Weights of a small GPT-style language model, trained from scratch on English Wikipedia: LayerNorm before each block, 12061 steps.
MLP neurons of a small language model. Each row is named by its layer, matrix (up: input weights; down: output weights) and neuron, and shows model dimensions 112-303. Each number is 500 + 50 x the weight over its row's rms, rounded and kept within 0 to 999. Numbers have three digits each.
After each neuron's rows, "fires on" lists the tokens most often at its 100 highest values on Wikipedia text that the model never trained on; "fires before" lists the tokens most often just after its 100 highest values on Wikipedia text that the model never trained on.

L4.up1187:517507393449578478518450483485609465426421376585444568520464563490477477480539483441550472538455519433628484509561492472521487505658486491494588471510524544427513498591479451578427513473504529578547550512457517419495550544502426574528542406506500526517596496443512463407440430432551381493472400565473527455553495547532557499488471483552366520555479567527589389581488552508480489541460549551490537532470481441529538482525466507471502467448499434461582505416360583432470515494467480478450403475500567425495551474471514512514561500455571472506508479457575520571524471459516619517
L4.down1187:581490490399534484530458507512538478455508468514486467436419407382512560480521570495544530508468454470553523522522551382455545446524532487545522451517550472524560508554471581410402523569588510471512527558475498531448463463554541525381554468539525553494553494588499620502512539480512453504431520575512500519525500399484447421478616546554491510467453545501477552443575482427475527589511524487450429562540486449407475549459509457458433460555494512524493505383599450517522537538483468420588557496590543464481439497485432538556457490553469448400425478487517514548499557471510576512
fires on: "0", "|", " |", " s", "8"
fires before: " ", " |", " |\n", ")", ".", " ("

L3.up737:472592493636449446523500527471555458479549542543459469494492511537512633461463456552488490366488529510593495488483452488554513520485452511492475561504505474442567547526466528577487462422469610558549469532521596543537499452468553506568485612535511480515557509475431451577486457453524555503517579524560478490469412497525516487556394404560515428602475516482517475481488485482567443486500505441535521401578494481435532499437433488600502557587438499564538434530475476525445493563578422465451421511362435550519512507457522500514504512562527555436552440420460517455602570433447437486
L3.down737:546481518513432417539629570468523523531539533489496443509507533480450550473521481514427488545495459477516466493490520464452482505473538449458438476511397476503484523449484537497518506458515434484510538518463474506562506554523537525559592593508459492441524518423534482534497480463531476559575566507468577394419499506531504462431461418570455437579475443462539512443395461514415647386509410492404518444505488524523523508466402569487479576526522513572432458505502575556540444607485406445509461493510544547485474455465522516484632494501586542480494408504482517456485547544481538500
fires on: ".\n\n", " inn", ".\n", ".", "Rel"
fires before: "==", "ovation", "The", "In", "ug", " It"

L14.up1071:473508560542448451479566506526505514454413472513537537503549515535504377523519509465391490497558531540475623432472567472590483463438615511493380523517470483531543483399534501564532446560473494460573494512581479523470517584424491471486494576422448471525470500471458451478513547458434487524511472480495490464589552477493514531549571597548519498501586478470415354444592417462514480488532486562468472455478445447492454521459498455562417458486542509533421516521462471437474510519560468538516535434479428470471555553468512613550496537479522421484591571506487562540514495462484549456
L14.down1071:433505477407520409506488570549515525396622516493521472426482501543526600465563527518540572442485657527483527464511538435559543379489587438443471482509542536528479519553482465493493451486599576534526555541420429445449528413526651554524481495466504462484448432496539517479479514413553545490433467432467549570446512459501531506498527570444519384536460499473507498621475489558540506474441544540525490467541552453459538449476459441490426481471447535541425490505438541484600495480552518447511484504524516512477476473513473444449527457449526525482420557506546508491491483531558476455
fires on: " ", "–", "200", "201", "-"
fires before: "9", "8", "3", "18", "19", "28"

L14.up1337:590506442530458506498477575484488466467421587516515477491502478410487534406550512597560595455513516499456607511425549575504520468498555583481490431508480466537522551504458498445461507522485504505518505473540507607452535547496614519540387547365537513545514440420438553541526459480386508590519529423571489523582502476460561501568500490559458559439555492508550392476535518398442547621509429478492415485503565585525547460425483546582533491559534532496482466415494503552521574539430478498399575526477549557493558497514522545533421580488507404478500571560442509498568429469524507509
L14.down1337:428534500422535522400466548530393537549521532503411449564497545494499591534510554525546518440484466405527588480510519572500566512542450464432475481477400518456523541456527631450492485451585509517477434445454505556447465458525481525564414433492451472498517488536440465480512513532607466501460513562505523559388590431445483514441441607451513372429504491457497460539499494489530464508528505493528567475498426595522504408493508596569533548509504486587569473419558504484491503549500482518572522584478466567569486464442621506500536525435581388556437493458482502516518584439507527548
fires on: " ", "200", "–", "201", "199", "202"
fires before: "3", "4", "5", "6", "2"

L14.up1186:481514428426424544540534606560508490568545457534552542502536519461530441490608471516523512481545528480501505518499454527483476474453439502371463499434467515443469537433528443465494495433443442445453554448464492506497551527455506553426492538465595602540471490545442517508486415414563530514493546514494446542587511536498448510524546434510484507527434561393598455434621494512473503466577595464477444460430417519471574481549442558554595441437541480451393482450503530490464546535484504568418510458524536498493525521553514598480526489515529558464483477578515484574556519437542492517
L14.down1186:531542607561652508467545466524492427490483488540449406474544469559574534541575493535511369431479423512545513421526467453399515563491509495541512474498502491417550495557520511502510562508536505479541466500559528499508447437500486423528534452544469491464454515362526454512540515507497442430425506516460563581458519588561487462479513559514482479500482506408561538542479571527429471524529475538484474483533480555475554477593485521516510497458419525480538561480470503536533551462535455354473460478479460531463446373462591495578510515459512467502505507607521554446520514540558524530
fires on: " ", "202", "200", "201", "199", "193"
fires before: "4", "3", "5", "6"

L5.up314:525378492502518392549471547506578474509481562477541501529486514487376498446411551537413518579476505589499540431523551466533520571473406550461428516461537518446464448456392562465558539394486428454463494472481469540555472442516577547445577580521466466527519424519524553602412507437564526544445409522469508485555568494412497471474435481495343519515455506600505479512509447517473486603481490535495499549456453535535496578524498490433565491477450451521566593458507467587536557552494514582458553517529515411537474454505436489422541394491413496452534519501502472457587557441543613504
L5.down314:505551399548459460475477489562455441483460410537529443568428523422491453565533487516544573480494508449513508499473486497506548497485453445459412535493450397523570478634510547438512520513518548475522477507510528557467497452595454499522505455551490494493530504577490460417450519574464491550458411522506582466524511554513508433519461585479518506476437457480487529369555473530408531543425472560543490408436536490518482504480518515486470457508538520399536485482505483514576364475570425492529649443509448598467500509407506463473447493559465443498473486403509414471503559548432514495
fires on: " —", " age", "0", " under", "100", " years"
fires before: " |", " (", " ", ".", " of", ";"

L3.up1182:483493428549419560503410479503477479443494471494464520543519509540523579467412563567465503483417448578512582461522493551518511437483551488577451540479430491509487495601453415565523471506492590506415565561544513437432476496451470538548568571512523498446516494408496466464549490522555490604569489464550499459490456574461421500546429447489494574431556411518420568516463462546530532468467562614678446396582508382605510481448438502550475461587534476550395435472446507426503481467482483473450436497540414617526556436437472585470496518467459514523447566497551575544522499494527496554
L3.down1182:477362470557475506486412536599499494547425454508481480501553409533545560413515486537523537506514537531661569603501516511467531544503547545491519498501507466522409613522449445477522450431540472568431519427576519462456494482490490486524506486485451546579417537546491460505578562431568575569621460395516571453579522470487426507436372455596502571441428437506500506531484480536567479434496497555603507480551501430607476503414470494481516560562430547471476470485558481428500502511493459504491484451502485513510557533510494494453452562430494421434541492532601511411518568465573549518
fires on: ".\n\n", ")\n\n", "\n\n", " |\n\n", ").\n\n"
fires before: "==", "===", "=", "The"

L14.up359:487521579463422540575526527434527529534502468483431526438558614531579558436536601511569550458388579523473471561466514534437552539442466491473501458483460521607463528457502482515489524513455472523448471540544462490522445492478534511432548548541547524466501407451421480484500493541509453556471413451551511492464506456500555401506533574557525546561543502479556493501553532522353540558487460541567479394465497593530493528479432481551590416540473523481503541478503413475477548484428467491449578409442502568495406487496507475516604456544521537415552546448463524485343476420513468489
L14.down359:480518446513634470494467628517570524465469462506464437414516433514570562384483491550427490438527539451470469461509570492409561441482491500495525455485416525447453476509535511503476433540605562510553455459471433434517527464542524465570450472450475525533473479408496487460434499494488484530434614387499505526504459481487514523504470555493540518462520486562493489547443494383471464518575497464505478426496453577472494542530553423588518443473513523522456471461454477500481574562431463531415629652542462533478573398614471581443545538544486514408469404457465475593431519434428524537
fires on: " ", "–", "202", "\n", " to"
fires before: "4", "3", "5", "14", "15"

L5.up1079:458453531454501470566494549478458530458509502560528524416548502597472521397566528499487565548459440453468562633589488508532521537424406490544568505494499488439454489481500551463455413482471498532512547477591408499539487516507467473489396424477501471444424553597525596608466441596611591528534434488464474531550410460479559479457597423561539448492444547476496596470424463559411426528495537393584454511446499551504543508481544535512654482416523454542580517447497505478544529478598471482523496473500518471477517497459420398584513514459485555619358490397505493519526439453516539562
L5.down1079:581469516540478503511510554477494476512490544491453493503597459445475537593591443455396583478476455510472573533500481488513446533544514430478494566486542479586514529560533503561473460535588474481464548430540424513402421524532534519507452464527553404524548507444493528532566418520555511481421524423483509518566503563576569533501454403431543455535465433512511457466403426518441507469467600519543461538578475516682576439474538582367451445546460549552420524404474524576489416492513486553386497472505431593515603472537500508533490521438536474415522583444459505431452529599524465494
fires on: ")", "28", " |"
fires before: " |", ")", " (", " |\n", ".", " "

L5.up759:449557641464538486520348510564482591509521586465503561461537622592405537424491434434532494474502555486389510570557623498502491467495537485491463501501502508454517481555486478547588457484531478413486537613454585594450504519567458460547465452451531524504447405533539512571476483491504486546517502495506448412496479463434484541565499408497527473480509507451615489490467535536565484526434529511495516532488526479500473372455491529508598525481531526538502511487491513517492496523596539585458485507566497530517575504498620427517543528455529586471476507506548423486535463454481618517
L5.down759:474626477498485639447455516529564567511547543538477491448543413516459495487513492510487544535463491441480510539533448424514474480457502495554467501458543544441471529575513511514471488511410408427578449533425431541531414502586474538393435575457514557427543512490453446573493594535462511491474578411536542541452537482478485494466562490469527509468516483479495523393480447550514496569585535477450474601473443474494457452455512571437392464527488458376517580370502551586504509566491532407467478486543498587421525543522580551467516591444604511520558408496508437451489553511479491518
fires on: " |", " %", "%", " Title", " League", " Team"
fires before: " |", " |\n", " had", " ", " from"

L3.up705:504507356453462527436566467456540522517510518416390430547558416430498450553432374495488536549520622571600485546483356509531515653499516499499481561546504535467477410450496514516413476541516615512514474499540467531464451575519532530436548612513498485394434540568504593437589529441531561507468458414503493434442495531410528503467480470458488593455523567439395424422499505559451534537457536500563532518505513477557508496462455547492554458446571566574550490499576476454519557419470439501450445552500456495517485489448549558510466524565478490504451548466535472449428428579558451457
L3.down705:543484532481487483398485501508425485491414563451471530485503479457481532593520534488465516501463600474512511484533434557541451624506513486439530528461524511406459410522594532576514384497475526513457511538629534480419493543499455540447463587515559577468510483513442494464533648437431480466549473415501525462506478471428527519459467467481505402400495641551478411535506511591548503540491585513578491436454403461525510464445527560511462540564559554421479443438559501462545474529542503457458442447446526537476414555494619486498533396497504569432428519526590486485474481442505591543
fires on: " |\n\n", "\n\n", ")\n\n", " population"
fires before: "==", "===", "=", " ", "====", "|"

L5.up392:487584466424490473526464492525501504407533540551491537492551438496434419525453417513470473450371547587545450547594486599496550462646516407528583472524573476499558465479486605529512435554424550477490526461542475500476537463458468511549498601454576569462505590487571556452528492566522473488508516498470531438530557459509501588522446507490486462450410406588445389459492502484474515491510533549612469642426445556505479548466546499518459504495412559447516433510507466418484472508499475619533424478543576502462479511432530520538505529494465579408538534482540476565589461470507460473
L5.down392:513528503512561447476463455453472550523533502457471465595490557473527541514494510474554540538419464505457455496463487490461514488520455561447525440488572487436506463577442438605478567512524596547458523541387567522443401556486532470494475539477430447550571526431473567541507451561541499453505557519493480489567420451470475619480580476563431502420473535549593441528528552486460531482502569534573559501423478498472491589412558496532491547453446386464526430461544412519625477413514450475685443477439538447484469520427460444508440524500435495426541529554487520482470462468478585484
fires on: " |", " of", " were", ";", "2", "1"
fires before: " ", ")", " (", " Goals"

L5.up514:536516559611469490541309521484461504489553569463553526358459601507467461564512512533506392519477615472617503507558476510503443495439499474447518457491612563552513545474465569498571456528455523528490387527378513565439476512508424506518591524442498527481494340464528370494467527510512522498538475598491521496459550472480448513501574452511431448555600520503518502546480541497551552532486438533516521507476525521599487508464405562540487566502498550475563409573495573507489469460570583493535545519490571504484480504506500501558568562495383500537609390507441576489515449432520449510
L5.down514:587538432602555475491468438533533438535503509421534455428506470534371525559417537510432467458454510477491438478523503458504480504529511481400624474428542450547560504562655563469521580495517537469522451461641431521431486540513567559545592467485540442476452528486468476434527503515488486478482541505482519467404513534550519525567468600491494527484465460483521464445568449442512458513487497599510595546479489601552521496448567536527504503428509550508485542442547509602445490501485480516497518488500590490426486457512441502535501398397501446475509496495475542439477475539546552577
fires on: " |", " ", "|", "0"
fires before: " ", "0", " |", " Goals"

L14.up45:418589496475466520530509415531517452542595505438520548542456510547519411416538480489530509371567460485521557517476521513510531577559479552433515558497481575515543501499558455461512518511517436543500509493519443478459469452398604523424540435440482503470502523536560435532469493533470488484563445564482412470533444426509447422493466608464436519553484607473569506589466444527510544558441523515522531460508427528478489448470443493522449552548503555457473530529408497393502535491533491536460489543453479543506479454601582394517539525495452497470540546485472571661537548519440434499
L14.down45:536577452524491530511554449515506465527518442449545619488437501511612367476468523428486513494575458497571564508451458535537481563551460467456422477365387494534384524483527460476571486458486452548479570399533483498445484436515546557531463494464470555518468430541559458537379515495465528460538489475464394494455414505573519488482524534482426538508450511488612549646532388515576497586468478598444593522453461481527510449582454462530454536480560489474482597483423517490538557469524412486465519489382522533538576462530528534475424496512515518479526544562548448561474541563437520462
fires on: " It", ",", " it", " which", " that"
fires before: " is", " was", " has"